From a checkpoint of a small transformer trained on Wikipedia: MLP 1024 tanh GELU, 494M tokens.
MLP neurons of a small language model. Each row is named by its layer, matrix (up: input weights; down: output weights) and neuron, and shows model dimensions 96-223. Each number is 500 + 25 x the weight over its row's rms, rounded and kept within 0 to 999. Numbers have three digits each.
After each neuron's rows, "fires in" lists the words (lower case) most often at its 100 highest values on Wikipedia text that the model never trained on. A number after a token or word is its count.

L19.up560:496479529477485465547529524499492467443486498543542505466520455544500514492532479475498517491519470490481483510500515543511456530488476479523470502498518506472499493501452516518470524539502457444492509481500476485499481472490480525507518512498513466524500530511479476519472480472469550477455557567507520452504496494466542498480475523494464481544503469547466505466531510498514524501483
L19.down560:490454503513490517537489490461519497489485535478463560482508498510463534521471509534499468453459516521514514466482486497516536449494474506468526487509475537511499497502528479481536526500478494489520471580484516506556497480471500553535493497504501488463490512556503515484507516495511482458510512471527513472490477509483544476514511471512503504480465560549496484467467509503484456494498
fires in: "an" 50

L20.up327:525462486518497520476489498513531482516503444512519455521501539453508502503492491475528524501527493499484495481530504529580519503552505490572490545434526502517504525486463472481475528485492473480510538516432515498500498525541540521516506484501503564511472520492465516479453513492490504437476498516488496510492486484491495546520491494459509496528471494500498498479483479497497471470498
L20.down327:498508479470483491534466484491536525503507468502477570463510489566500477500493533500486461471516505519499526477498526476485501474452520436466523468520500504485454476487531526523491484485515482486524476494521486496520522503462486492526485522475484559482466475564515479513505489512509476515525518518496499504477536485523476493525530485516477521495527491490520493459491497499511513501502
fires in: "in" 54, "for" 17

L4.up293:494466437500498558464493493525457481451467437482504503470522540484480531487486519424485487508467491467486534482547501500506516571549524471476502504492518489495463475526461490511526512497500463466479522511480461504506513531528485485472497514489491501511504484474466518504448521492472531485475509506452508546475522505506506508516493556523458532456491468505472446524495507481475541482493
L4.down293:501512501498506500482454513481489552478534496453467476498512503539475514529515489516527527537500492515444499529539508498481513468534535507504504532509493463482558517529523522519521533508494479490491503477515469510487484432497505501463469540544489505516518546487531465509520491481469462533481491509484487523494510450468514514492481476501463530494470515524474565478501514472471504485538
fires in: "during" 42, "china" 15, "development" 6, "india" 4, "of" 4

L17.up703:513481502502482534435445500521481498524498490487516503483521518533528487499470481473535520564481512491511496503511534515471496508487523514524532489550502508516535462513458490477504513516517453461458481517490556504477536516480529519519502519481499471504514515502461490511522499497508475498469465492511518478497438473522501507515501546510509509525453527481509528457498484486479554536522
L17.down703:486513524504475473522476513462529490481524485501525515473516496469519493505477497520536489494450509506527485509488472531539468532496507496521464490456485484503514536463545493511525532497516521558507521467447508467525478486473497502550499485528505497486490458541530463472501489535526497469492493472489481497556500539466487468516494518545527506515503427503482508505508525447512485482526
fires in: "by" 42, "from" 14, "in" 7, "at" 6, "on" 5

L10.up349:552517472483480489482445518488517528496506490489468495512551468490458446495507469480505519535534490510541477459527516507496501491541516509493490494483529522489497516507519498465467513482491453521492485537561485480429495528481520483477471487524513484529467485528489488471492507489494512511535468500513516460538502522487521555509532503493534527495503488477476451475539468513508498519504
L10.down349:526483462478508504515486506501468515512485554440529454486512517480506490487467522513511505514529489498511508513501482512526507523535510469499506434537505493529492487495507470553506511543515506462523494496507470474525533492493463509525507495517524494470514520481526526475505428502512538530459456454488509494480495491540478498524476557526491492557479502494528475547481498477504524513483
fires in: "also" 24, "not" 22, "still" 6

L10.up585:498506494471481470516530532514500535512477489503496505466552520512522478479531475478516485490503427474525499451527491481518523537528551494489547491587499498475490487509500534442494559500510482533507490474503477521499508485503481509517494521460502495547498506477498473473460493486474487491511513491525565512518478483460452530507505517479489492509494523507485468530495476461488497467484
L10.down585:504467546511478506491497494512501493516489471519450508530505519493532508470500504537497514522523508502534514493479474481489488498486490474481505520553490499478537470468479481537509488520486444536506472512416490483489491444506487496468482505484479492491465526487509492456514477468474499508499449500515514512470471524527522523402497473496506464484443515512533525529492473539435497500480
fires in: "on" 83

L4.up855:479458507518504486485474490520510540494484479484520465523498504524474480517561486534479531542534481535443487497503435519482521527550482520457495543462539504505516504455529507520475523514481493506497506528524502516483498498497502488504467484527530480506494442515451524474498501526496509489480488461507530515517517493484515500490532495503461489510469487509459495517535450520542499512502
L4.down855:538493469480503508487508513520519518530470488523500514476474487487486507514466505456510523462504507497453541493519505487498510528497500452528481485463469516461470507565506554506516519492443534462475539492525529476538483489448526482536502497550550507481499504479496491522518511511491547503520522516474470495504469483519509485459532514471507506493522500489501467483481449487538521504496
fires in: "these" 29, "such" 13, "its" 8, "their" 8, "other" 8

L10.up493:503500463474498508479483519483496506506473454509533492465464516448513442468508479474486498494511482489515495505512482489547495484550497470528451509485486540524447509497552510523520558471496485460506498510518506503509494496509472484500538476519493511482513553488493511498514516493522529473491476446523508473528498508486479498492473465471474500496480465508502473544510469509518471510527
L10.down493:542489548514463507513509499468497483463498531495512490496514491454507517532501507496498458506501513511524519514483524521501465500457482490465490534444469479486521472561491480522517469471490495534494531492552488506466496483493485524512516496490482492512504517570490461475503466463524512505470476453502474532552502510520482513476500486520520486505495524500489517494485480493518498491521
fires in: "that" 53, "said" 5, "when" 5

L4.up461:515490526494474513499464497487511490478501494479464507498552513486484471452491490480509512466505522498509538474531519489524493518487476559493488489480495472475480495499497477492530447488515470443536507530496507565489482507538504548466508528512519511520489498482488435481511496507444519469472514475523491472538502505468476490496514497511547481501500511452512522473492506508513484529565
L4.down461:521526519503501532475502498509533528471464510490540428519482469489510480498466499500516518527521478488526481491471548503511485477518486456557541521512515529465476504486520515466479511546501528523529516517487501537536480495468502474547481463493468518520518506543488554520505499469464512490512520472478512491497511535541493455474524483493463516454534472531532499507478492485479496512465
fires in: "can" 33, "from" 27, "by" 4, "served" 4

L6.up147:497513493516473520501484469495528495508488546488484461469486475513476493457496468502519521523489510528523458475475495497490489475512515477509506546516518506519499481529519529499531516523450479498504554462516464490493498463494501495500479494491494506481520475510508491475503459489481514482484465495483491465474479585511468478512522498469500471472482482492506464466510455465449523532527
L6.down147:541510478508472479495499533497488530522539460526514493487503487476502510518533500489532479456509500493505500501517548461532487503531518472511462492494475443513533479489518484530533515528538463447499487486544481504473476504459493486465522465516489511494481492506526490495509464537505509505505556479507593527504506538484505525495498493497485534556523514468485517537450526481486523499508
fires in: "he" 60, "son" 6

L6.up966:520483518499497496473438503498526484453473507460520492494552514503518481470519491478485476480516479508556499477486483548460481485464470503524486523511524498494471517497482550541496519502470477504498540518481517514517432506544545500535485448484474514520490519454538492476460495544510532474524494504491453460468484500482490523445488548532457510466526509498474485522490494516487491516509
L6.down966:496506479495496549517515505488535474531503486509513525516534479456472505525478505506487541495490521558474488485553535486471521483471501510480460512512478543504484460501519456491517515466502488495513522494520490531495579505519447506490505506488535562520505500547497520506494462499423487486484516489521486517507462498513494491520513461489524495535538492480532497468521485520512502439455
fires in: "to" 20, "started" 11, "opened" 9, "replaced" 6, "obtained" 5, "with" 5

L10.up151:463470500492510470474541481494506518513480490495476468468495511510509498454519536517477516464508440470461528488496516506543515560530530434533489513488562505509538501506496469535496501491471461490518491501452476510451473490490463518508481506521540519513492506508481448505538479479510490503526488482475535490533493475498512519499474522490495482539488496507489498517504515501512503455487
L10.down151:454485482501563515496492502534503527458489509523456530487501464530515501499524539503494478496455483475526479502498514509562555512485544540453513494536477509503552502456481531523473522507458541501485472508497522507537513470479491496477478546488540489489493532515527514498503450445468486522520502473499523516495507458503503485501472467481509491501482514477501552463501486489488456499522
fires in: "at" 42, "as" 6, "let" 4, "on" 4

L6.up343:480541542512523507517470521530478502506431502473511514510488499517483506480503510486466472514487440449503503507495539462458484516501520479559517539505522509526492509500517482504527464549477489518481493474476500540499478528514505500503474469455512498480522519522517483471522469463504475510514510493519517487464514479517493531506461467518537480516430463490500497505513511508497504502479
L6.down343:508545464464476524515512483498533522495489491468490481553504488457526530536524455494509479473496495514530528451499500512496498470497519521510525433496521459496517499496509524514492480514508483505488495465524536499450523469509556517480512492524513504491489487480483475441526489509544505483496486478536495511448491507550514511489477549510492521528543522508563453533503497462511465493537
fires in: "of" 31, "date" 13, "started" 10, "federal" 8, "ended" 6, "result" 6

L15.up347:495554493523475478519493524498496530475488488457518495514479482518508518475512468499503532507513457461506517444513489534499479524469506466483550512498483556494491504490479522504505509459466484477502497473509463501485523500495527515485495465528503488542550510541514554493473512497474533487492496511505465479482510524509545521464523484499533470450511510514488533460507509491521528519472
L15.down347:526457484500515475483515448521513457511506534488466475450485528486508515483456485508500469489473503463476471510474495501483455529502542490498471488507466506491497516509527487509476497525536465479533492498501508522493536539490459462488496488528469521499462426528462466517494516486527506533510515502513533515507481475495534526536499476506516452524497534514502466514511487482522487512505
fires in: "the" 61

L4.up428:530486540475542538509482496543520503506490479529530499483503476490505530474496453507479491526532440513483521501533478463514487507520527525485479497466506557500466522503489527522502541502442490460485514514484442517485499507507483535509475503504566499492504449495486532538480466502456477512493501485474518496471481511480533495479496507499516477531481530480482511477466503457526495512460
L4.down428:467486507466490486499519529447507499470500517495481542492540484454511464509503524483521503476495513495505526496508538507484486484495546483518479462529490507542499483509543525498465510482499498469536539503546464544502503476477470518499502505531472533513534521508538505519517535520498529449512500491515533524491529497526507529510485454478488517476537493483487490450500507478536507562520
fires in: "state" 19, "city" 9, "institute" 8, "location" 7, "diocese" 5, "country" 5

L17.up556:512481499493491473481477524513492518520544521496518451469520498490435505465530495538510516490514498472438506496524485484490488529538492508494527521502502528497526498458529495463510548470501491468508544485492519526467464524482540491551457484534531528460475459545497496524520537513471503514505527505531532489551494521523486512513522491482514529478453536504504499487533510496500485485500
L17.down556:524496475494501477501480501348476504521502473484529486531507482473548489513487484447530515479482525504486493513469546489516491515470507530526468484506437515483501488527529458479501498518500476484517469505495524521538513538470470505503556460507488620466495478480507492486496448522536495478479521500503483490511498519517495498517502469510481438518503506547483507484496466497493542542510
fires in: "other" 17, "some" 11, "any" 8, "various" 6, "new" 6, "their" 6

L20.up997:486490503487489524488494505487475505488448509463526466475475524502500486504464510462513496535498434476531483479490545492476456527475533509491581491519529494512516468478539502488469505490467509447547485534454464481524499495519523513486511496524526494542512511524537498478511509495531542513525523520512514537498480486470535508484530515486493500468468470495482478477500488511474497488539
L20.down997:500472515520520505476540531516457526483513497483497517480483484516507502520483533500502515484510539462541519525481511478529452506517504518483510477474507480493511466505493453488502530530423504559450520539468482509474483515488551530523481505506457495535466487465528543551522517452504524500476483464434506486504527488500471494503503538512485495496512528501528520511545501534475513485524
fires in: "was" 47, "is" 5

L20.up324:461531533488500480478488503512495548465447500487545480517524537486463510477475475461491520535490506496462489494478512468507535537518463462501527512463497534448490496519530527527477491465483481496504532513496504498456458473541465489504488510539532501513527503523434497482531526461502517475487498463538458490500509536480439488499488548475510498488532488502475517464513520516527533460497
L20.down324:527523498486516483450572480469513506543509502496472480487502486515481540530501503471488499479505508508518524494526528477450488550509493525517507505518487533473482520485479528475535467535558515479489481478497534512470474496502488489507522475524418534514474499479512505462418488494548528480467497481490502522493531501471518503479508525459544472542494458503513472461505496526520468515465
fires in: "it" 16, "text" 10, "that" 7, "which" 7, "day" 6, "therefore" 5

L15.up316:473508516453505474546453541532511476473513464456499509517524523490533508467489505503502505489506509530482515518500494452541547539520497494457477486479534502517478491518553453530507551524525472488488493482508499541496520565497528500520484474493528521488448501484469526485505469490471530484477440521506543508527517510522462509497537486562509465539493454482521500480525517520525484524530
L15.down316:463508538491552507474521539535508492448515532505504520501453487487501499534452495489479519552478509511523486506504449490471537535512525499476467456507520507500511490487465498514497508496491507499483495503475539499559496499539534484527504533452489561477509541491535493521473485527517519485517456492495515549480496486501500485480491493498518553493482533474477492507513510459476517499527
fires in: "or" 34, "and" 12, "an" 6, "of" 6, "origin" 5

L4.up238:467472534547482487474520504523491495477472462491518506529495556496476505498526483507493480528485532493492490498501473533509521488550525541476482466528515510511509509516474508465530458547464482511507534512475493476514464452490500483522461474529512494509494526530486557502539501470491478496485450476479486480481493466539500463512494551521536512472486502514481466479525469522510475473535
L4.down238:511486524486488527478461530479476501492523511521482524452518473523500498518499462520526538529479491546496493456521488486461502512539532475503489529519493514526491494594490453473484503466494476475499484505528506504494502544512536462486510497515474514484542520540461472485466500519524492515512525441508514531457479500504521504504530500505505487486519495509493530523546523546480459490521
fires in: "such" 33, "work" 10, "computers" 7, "works" 6, "food" 4, "contains" 4

L11.up717:473518499499518517567504516516455506482540478501464473517508499492492546477478456472467518484500514476460512488508470523478508531483539530541525514504454505470506486504538509519559502535479506453473484459508491480484511496507547511535482530511471520536508465524482543513498485496494491492489484522484505488423521522545497504493513504508506500539507519492503487489532492551539503499465
L11.down717:490493551524491474492460521525553484485477519531462499525463503519517446506480519499490481487504505519530472425447470532516480478512458487464486504493531463484540504510521503532484522510506500535479540492510476499523441491536460510514491508555548522493508471534532493471528543481514468502525485507491489538501513488491499505465521547471462461436518574477469483492545457514486502506477
fires in: "the" 34, "early" 7, "big" 5, "one" 5

L4.up70:521470460484495509466493517452474525445501498518496488456514503490518471480518493471511543431513476485461498495567519482504472555555505552488523511508537531547518488482499504499520533467464489532512465506525509488482488501460530526507522485543485479545531463505492529486480492468471481533472500557477531536530495501518518470524491451501550508506479464486511490503502460531503485516524
L4.down70:524478512510563520482510524527505513524514492475537514509470486573473486528484450527445510496469502495507460506502489504503490511491482465447464432493487508551483499527525493486472459460503522512502523535503511519484507504443453480491510486510480493480519504437456493507512487464472498515473486526501481477532476487518533506512498508456488516523526483491542479494482500515510525512526
fires in: "other" 16, "mathbf" 12, "same" 8, "others" 7, "main" 5, "fibonacci" 4

L4.up916:511489510504542492492498504495481468473457451487474501504572508486490479508520439512467445514519469484450535512504507496481499502510518481484499531536520493487523470514512550545475507528486510514500539581488492500512508499525512476518461508483533534515483458510527519502460515515457485535472546515514521510516524463514502469495508509470531514508493483478522484492579467516488481515510
L4.down916:495517469548489512512480543520540511520510494568512509485489508470512459489499486548491469568516480459463554484510544453474535511515473482491496471508504465527474515503513520463467487514497479467530505468504517479508499473485495478520562516459539486476525507508477500502502514481524500478498510529515457493518485503484518502523514517535455452500535504497501522457485534492483519528515
fires in: "which" 32, "various" 14, "top" 8, "as" 8, "number" 6

L15.up626:484518527492492521509503509504495519472432434522486488485512566525531505531472532472522551524503488456525512507503470535495488517486533491498509501479499508532495492494487498488497507469532500463544505468473517509486496513494488510505490529488518513472513485509550513530448551492484503508491491469492478559500482440466467493509522520530499493503527513521548470503509448464484472531521
L15.down626:537512497521560506477507515493491455500503518501537484477482503498453493539500502517472498496496555507475506503505553500510536501493495492491497508517469495502520464485505538507493535560476516480483493524485456510512468507516476499508504487561512513498506531493467535529495511515511450471461456517480544471500501499466479524524458511470488474459515496508482515485452534498463466487506
fires in: "of" 68, "during" 10

L17.up948:468537496501538484524503530516474528482510512525476468500546539497520525480562492487459525508541525471476537533544510456476483530484473547451467483527526475466499491495520513504512501516528459518507528537513469494521496522479518498539480467535528542489477472491510474483490469515497498515509508500461546512463496509474537499461517479517511498490487489483463467531510462502517510483536
L17.down948:502468498492488494498539533538496465509507450484515505517509523451475467507525493495513513491508528496504528482446466507534511473493474563515460489525459452515493511521497494522510510456532513469526494535527509463510458533476523491537544503537497503515480483483505495480507489535509536514516537481505467473551508494501515459461491498485502521529479557471498494477491492497527515536515
fires in: "an" 33, "or" 9, "also" 7, "any" 5

L19.up265:508490494520478485511446472531516542531513516471475504476478527470501486460453499508523539456495451512550485503495509483466491465523499488517521499501514447498517487528539510503528483495506463514531521509464491480486452543444511519527489512516483505471521516524470528516513506480497489439466464458493512500542492499473475478520493477485501481467490512519469489505460464463520494506501
L19.down265:514477480497507531474532468496486479471448463545505486542523548487487505511541475504483490521482460474491487503533486507502562481538528435570478505519507523513482532468462535529537473481480533515496511512511471493466504485539510503504492476481518489531483531450508494476494467467483552477491473490487494486480487481504492505475521445462496520532499446497517520527499488520474493491482
fires in: "win" 13, "in" 11, "after" 11, "on" 6, "bronze" 5, "silver" 5

L11.up970:440506471518509499478524505513527479524504533459498502476505466492489526449493450493455481489503502514493511505520483466476491511514467503508508469489539504521503476491524544545537523493513456532505498518453495471479457508546547490495489475504531497512507495524477476464444473531470481507473511488546494527511519521460515488498502524482473485468519507516468476469471519445504527478502
L11.down970:460455449501504511493513506520506471522498456480534470485511538472505534511478487504489501464472493554492495487508521460478535508522462462468466496471506524518514480520463508528498517496483494548441497538480504475502484445523502496488538509485566518489530509586462511524522514520519464459524476520520495502515482523492458475533481531530512497505508516481491503502449501546492444451463
fires in: "but" 20, "while" 15, "and" 9, "which" 7, "as" 7, "although" 4

L4.up769:463471468476525502521480495482527509471484496460491510457483517464537488487499491483459554526475473516516487487508503513542500546499495499534517518482490519497526498498434515519527513514402490508492544504498502545453508550521455504498481479469522492517481513510477504489466562493479483486507478515539465514458497507547510492500493504514519512510468565499491520491471523481464488530503
L4.down769:544563516502515478534469514554542512483492512508471480487541464494498466522516528509496508530526487473464511499492514518503524539503548462478469494520524506458519458501546504522453506511524475505476457505475543488515542492489474517459486543468494532492495527519510511494492512500505485459473506509509485492436527507484445531474471507472489518527456478488494511531493477489473532501486
fires in: "by" 57, "to" 11, "racing" 6

L10.up282:509493469515479529529486477524504514447427511459475521464499494505515513516502479479462511521514537504490534483511488499542533477491476470511523533530490516468488487520506499491509503546501498496524504428521517518519468505493497521500490497466524491502482478527487508540501505426523582499486518481532489522532508502482522526516484481484496524495484459530477525532549527536518455466556
L10.down282:515499518536544490446499507506556471484446490490519491466465524487535550474507537474501512509516510455463517469528526499492508500553498447501513492496496529531520485522523472505478489522492474490517487487474529506480506494489477527496474519460572479493483509518495489496510497504523486543498481538477504499497481503494514540499470541478513524505512543532519525493490513511497498522517
fires in: "at" 43, "place" 10, "atlas" 6, "attended" 6, "athens" 4

L20.up828:496508483487524507558492555523461501449524455507447491513518492504489490521537490518474534491506520467497499513506549482569452470515517517528522482514503476502450495556508503478487493510481535466536554473456457486482514499482479537490496489471476526529493475498474468490514469502526524486522483490533506462535507471436535498506490461497456467523541470510493456475520500496475473477527
L20.down828:487529477511488509545514525497483509489522500474484489505474463499497529476542550504490472511478470432513478510541533519490543494443463499482458531519476512491520460455488472507507499468510520517516490514515505526491540487488491526517518502536509496526528524511487498536525537552458480465482490460483502493516501499514492500534443451476471488510537481479507520515529480467479497487432
fires in: "as" 43, "became" 6, "is" 4

L20.up716:490503459486477505540514501510497491519463497483493493492497548492515495454544532484498505492494489543532507520480458573505466497533497493471525489524534557498492463469509495492502500471481481474530487560481514530470505495522494534478477523497566531503471500545498554524496511480505474500494468494546448448527499477469505524526500486525500502529482481465429501491513495523505485448513
L20.down716:495509495503490503492486564498489469499499518507522518523501502534500497499526485474484509528561539443513553560501502571511496481509515481501484540545517501515501462490537464489493524532534518484521533475483475492525452542491487555490496485506484560543502488545499508532549481497500493444481460490500507457432500424493522497510487503509504489491514501535502484473505481501537487549508
fires in: "for" 23, "at" 20, "to" 9

L19.up44:487541468484489496486470546488487492519493500483471505526498518463486517505541487497515476523463499486518477494500485473496535506503483470513475516513509508545487510526536477517523508448502501545464451514454489531498455499505510490533508455507481499485477508505457545465459510478474540496493493513514512488508513496492508507516516478487531472476496501531489512501531515464509506523514
L19.down44:515502456513484554522506522479537450513515521518504503464554479495485524452471484477517519457494515506453519499477483519492509525527542549503483504490498483507480509509519550510507490574515482493516470540505522496495505524518458506484479515513488539502524549445532487495495519470520464501476487484478496477487442535528508508470512511503493520512478497502506477494459432476543516499483
fires in: "and" 73, "or" 19

L10.up165:470493509504493477440470512530497524527504500511488508482493533470505493483515452485511469536516523468489511449489479487472484489499543506512504516547485498518470492468523495492541513508496496446542552491507473457518544529535514514532475502488516509494512539487513514506589509454481566477517523491521489540494504488525491489554494474491475464480498491507482464480566495516538486438502
L10.down165:535501505504521532552498485503510512500479509456439488542519523488517538521505499524496528503508463500499479490496548524504480471491486523486513517499492501530466515487475501476509510467471527502474523508502478434477473506495471510563501511513549477501538440483500497514488540482505483467533496466502537455551493489540501517533540483470454510465485549535498513505440484488505516468452
fires in: "film" 16, "artist" 13, "work" 13, "art" 6, "artists" 6, "works" 5

L6.up709:512501512530529506498469505542520507495495504479482484481480508538507510459496511521483486467496483502494531501532513438484488515468536460508494512485493495510526491522527497483559475470458455507510488541520528497476459488487504529532501513500518527479507453481495486480488481494477519489493505472552487518575459512454496517451493484537458498494547460537490476477509512509494526523539
L6.down709:501500477493457545479495525525494485478500440489506491547524510431518478520513476502559516510528494528511506480498521533474467466522472507502501497525524498471463490555530515500511514486512538495507493514510517518522537502492483503529498477518456528462488513516479538477493518512511487483439500486457508518450487556495514491508487478503501524481499502515548481503533485478504498540541
fires in: "while" 27, "after" 15, "before" 11, "territory" 6, "from" 6, "by" 4

L11.up491:486466511495530533498423478498497533494501481486502488514535501518510471485480521467529513491453504488487519496483486503482459523593519544541478536454511543488504509529496505516511493478542455513510501493493508512473518495522521475491502525468497530500496514493500491516460505515509507466480498492498522473555489495491491515514457523495506479519483471483508491470519493543497504473524
L11.down491:536488447492464503545550510519506474495483505519474506506518517476496563526511508509524486460538491502497463527514486480508482482471517483504461476566507509481489460456493512513504454536511529530493514507505428499493461518503466513495516482513523547492509504525508521520513500522515510529542492472474523501469490479506493521493483514464473495518483466515518522583438490492479488489482
fires in: "in" 16, "of" 14, "for" 10, "where" 8, "died" 5, "preceded" 4

L17.up933:527525486492523493501486499521490484483487504484498545507495510535451547489518488483478474489478456508507516501487516524522541510500524518529539481497510476529557461486499509505513505471520491506493473483508470461475517480485518500514500492529556461529459540492502505498483489523512537521521442551489568519535519468431525494513496472476483475500463503507485498441533516501542457488496
L17.down933:510475531515491483534515494497481462514534465509487502470465466497556496454476531477484452474491548523494482510467476499536507505497504520511444503514465530537469579437462500495497505478526523517478507542461509534518482534514479492502514484536526539478463571519515481488514498472524549489500451495490533492486467506490554552477487485491487519519451470490481474487525508506482509506445
fires in: "an" 59, "another" 11

L10.up566:493459509464474524478518505507520511496462451474438501554518512492509518529551482495503543514525466477534510517541482465519507506485506476557528491506579536480505459477492493514504460533490468497513487522501473465486500545487504494450480517472479519508491465536462515471484486470542517550506494523492520452534496488488520474505494530491530488521478511495468448510505506490536473502530
L10.down566:504527481504520476477474502502521491474488537476518523464468495476514498488491547515435556495467530501498453488564484513502495480514503538483448508505511477488460490512535526507507485502486509474489485521499513503550455472543490470522506514488514532518525497477513529487447464545496533485499519520511510515432498494497534506473524496465475478510536497527490533487487494504469511492537
fires in: "also" 65, "really" 4, "especially" 4

L17.up417:515529445501511520482503496487504501487493478423491453454507502508485536487508509486458518482503507456511494508517519502497519483521500495490502509533511519470512510530529502532496499515499496512500486473494507467482484491500509505495546487554492516542503521482483489526460500480552563527527537491541576516528517496514484499478478466512469465476468483548469475510456468523502502472502
L17.down417:485499527523517536528492478508480494505512477503505538527489447486454495481524537477504509551526473492498463493497501503515482492542498528456470518504509553512511542534480521522505505492502488467490525477482438503521472516537552450529512522479506469456507471480488501493474459471558516486489457506503498494520466512489504541513543494511529530492487508472529490521491532515504459475534
fires in: "is" 44, "was" 7, "are" 7, "areas" 6, "island" 4

L11.up1021:437504502507499526505481491474504519498490474498509459536469503504478507426484488445496518468532494480497492443514509498503508509480510451520527519542502472526479473499543540510503532466474493501531461516501465517508516485487458526470511505515500515516487508548522583476508487478517536472524506473520511460493486494482515498542509500496480488480462491496519512479478520501501503441479
L11.down1021:517509538522561507508538509489502515551529514507515475451552474492496500525457493527477482467482506514488512522520509470491503519530449507505487444503514507516546490446485463492493533527489475491475507538486490539483527461506483517515520491478472497473524494485488456534510491529483528492544494482516530477492533474499477508539513523411509470503471514487471528524512500496521508510475
fires in: "he" 28, "career" 9, "who" 8, "his" 6, "had" 5

L6.up353:561505508514540518472486491510475489487504490492484526514503537431494538473490486517449503432482470497492528496519515528482492544518437533514476482514544512512488493513536491537509498525471471530498501513502510521508555538494524470501492508549481495504480495509491503474465486510502500565528454523433492474487497509516495508486486532506503503547460483517526443443527499498500525532502
L6.down353:486446431509540441488502534480455488495481508475480511464507483478493490535485508488507432509499527502488450534527544444487484493479526529461504543528506558516531507547473496515525514495559478507497503536508521524528485543485518507507510516493508527477522490529492484457494479499500511462475518486539536505495486500506509531471475484459498506510489513518500535493517483507561490507531
fires in: "all" 27, "most" 19, "allowed" 9, "currently" 4

L4.up387:516495440502464497499490482513515470456459476518470473566470497485451480485510496496525518556515505482463504510514498527490531507492480500529507531531468507531458501510536488483531485529513523484489488493495515494453505486495489487496522508523527501516521506492491509479509504503492524491546509522504475512510489550430448517439502498470529452472520494493519468574535481479534510505509
L4.down387:475502530532544544486499542495503512517481456516517459437489491506524492468541487497502507513520527533507514468471538452475508537516535501521513514494491503484559498494522510517526493467456537479512536524508484535475528461455489515524510488503495488497494461542533456544475499521456519466475530526504480481526514510459504508543518467438494507537528524495513507474481494480510514505504
fires in: "he" 26, "it" 11, "they" 10, "heart" 6

L20.up985:483490498498498490534480570497491469497524479479472550488503571477523485508553482451480539501490485496483529505492475459519469479507542464505496533475503515501504494499543479521510512497464483465511492500517472531488500534500532488509483489507504511494531450489450567504472515456509516506473480468474520521548530468470485467472525515486502518543528507529471462537473506486520498490546
L20.down985:548507489496496481496558466341491490478507499485493502569494477516486474522495493495535478533526506489469490527490500462515484516500557478531465493546481546498489481520518535476509470512511517503506476503453498551484492494525469479514504494499529625484517507530513478489505491492533465466521521526489503491442531485526495498506469475473511500516466526521528534545483482486502501489466
fires in: "that" 39, "a" 14, "taking" 5, "give" 5, "the" 5

L19.up613:501483505512499504491506547465512531520519477496498511486532518528496476503513491456497539525529472468464500458542537484510461514491498523522484517492515528494453494470529516511480487509447504510504504518521533509458512525525497493502496461503496501470488477508507495468465491459478494492431465471496518495527514511504487490460484467538470521478485498500420507522512454477517487525519
L19.down613:504519446469500483501502490353469483455501485499544474505486454455495540525473522513508474477471519529504469501468484486483502511493484519482528532494497509511524524488480501500498467483554507492443526510479505487509524464487474499494499510495518507518479499523470520540505501533477538527488489484487494472460479561504497522550506517471486514473531501493531503479507487540488472484498
fires in: "which" 14, "that" 14, "who" 12, "or" 9, "and" 5

L4.up412:522472519509480446507458500531505523470491480478462510480530496494468492521505488479501559472499448497484458483493501506492488533475494479504477524513497488533494465492489541488542523534499480507527488534531461515512510507535483501507506505528479489502496509462454512470527498527454521491508488469507486465483505491484451486500511543506510513500460458494464519533550483504512529521521
L4.down412:517498502501449537493532539494515441524517506491547556519456470510492457513509479455484460504513476468494520525473544521500496486468509509525487503447488502515539500485489511537466501556538496447491539474462507484459485480507483447514557503496477522494511496507492486491504486485521512507497520452519532531459516529517482474499524491520496502492513556492537481523443510498528460462469
fires in: "such" 22, "when" 15, "without" 8, "written" 5, "known" 5

L20.up14:491493487502529545553445505490484546519492490530504496534522474514497475504528509524479494504501493453511516475535427504507497496509516475489479534463475509482512506506488540465505434515457493468501518474465460509518528547517511500481469511480548507445483546496514495528505493468519491483479481524511523486526472477479539507479504506520501484511468502480515465480510519500477469516490
L20.down14:493495487508432526544538501504451476529467444499510476487529518537493517478468467515517500531479503481508506464518516538518524482508546518459512507510495522510498493494475514502498473473519482500511541517513443514453516518476474514487495522470463560549467471488485488524486471546484492497493484500490560495499499484495495510499457498519441524507531486500465504499478488508520524561520
fires in: "in" 35, "of" 17, "from" 14, "born" 5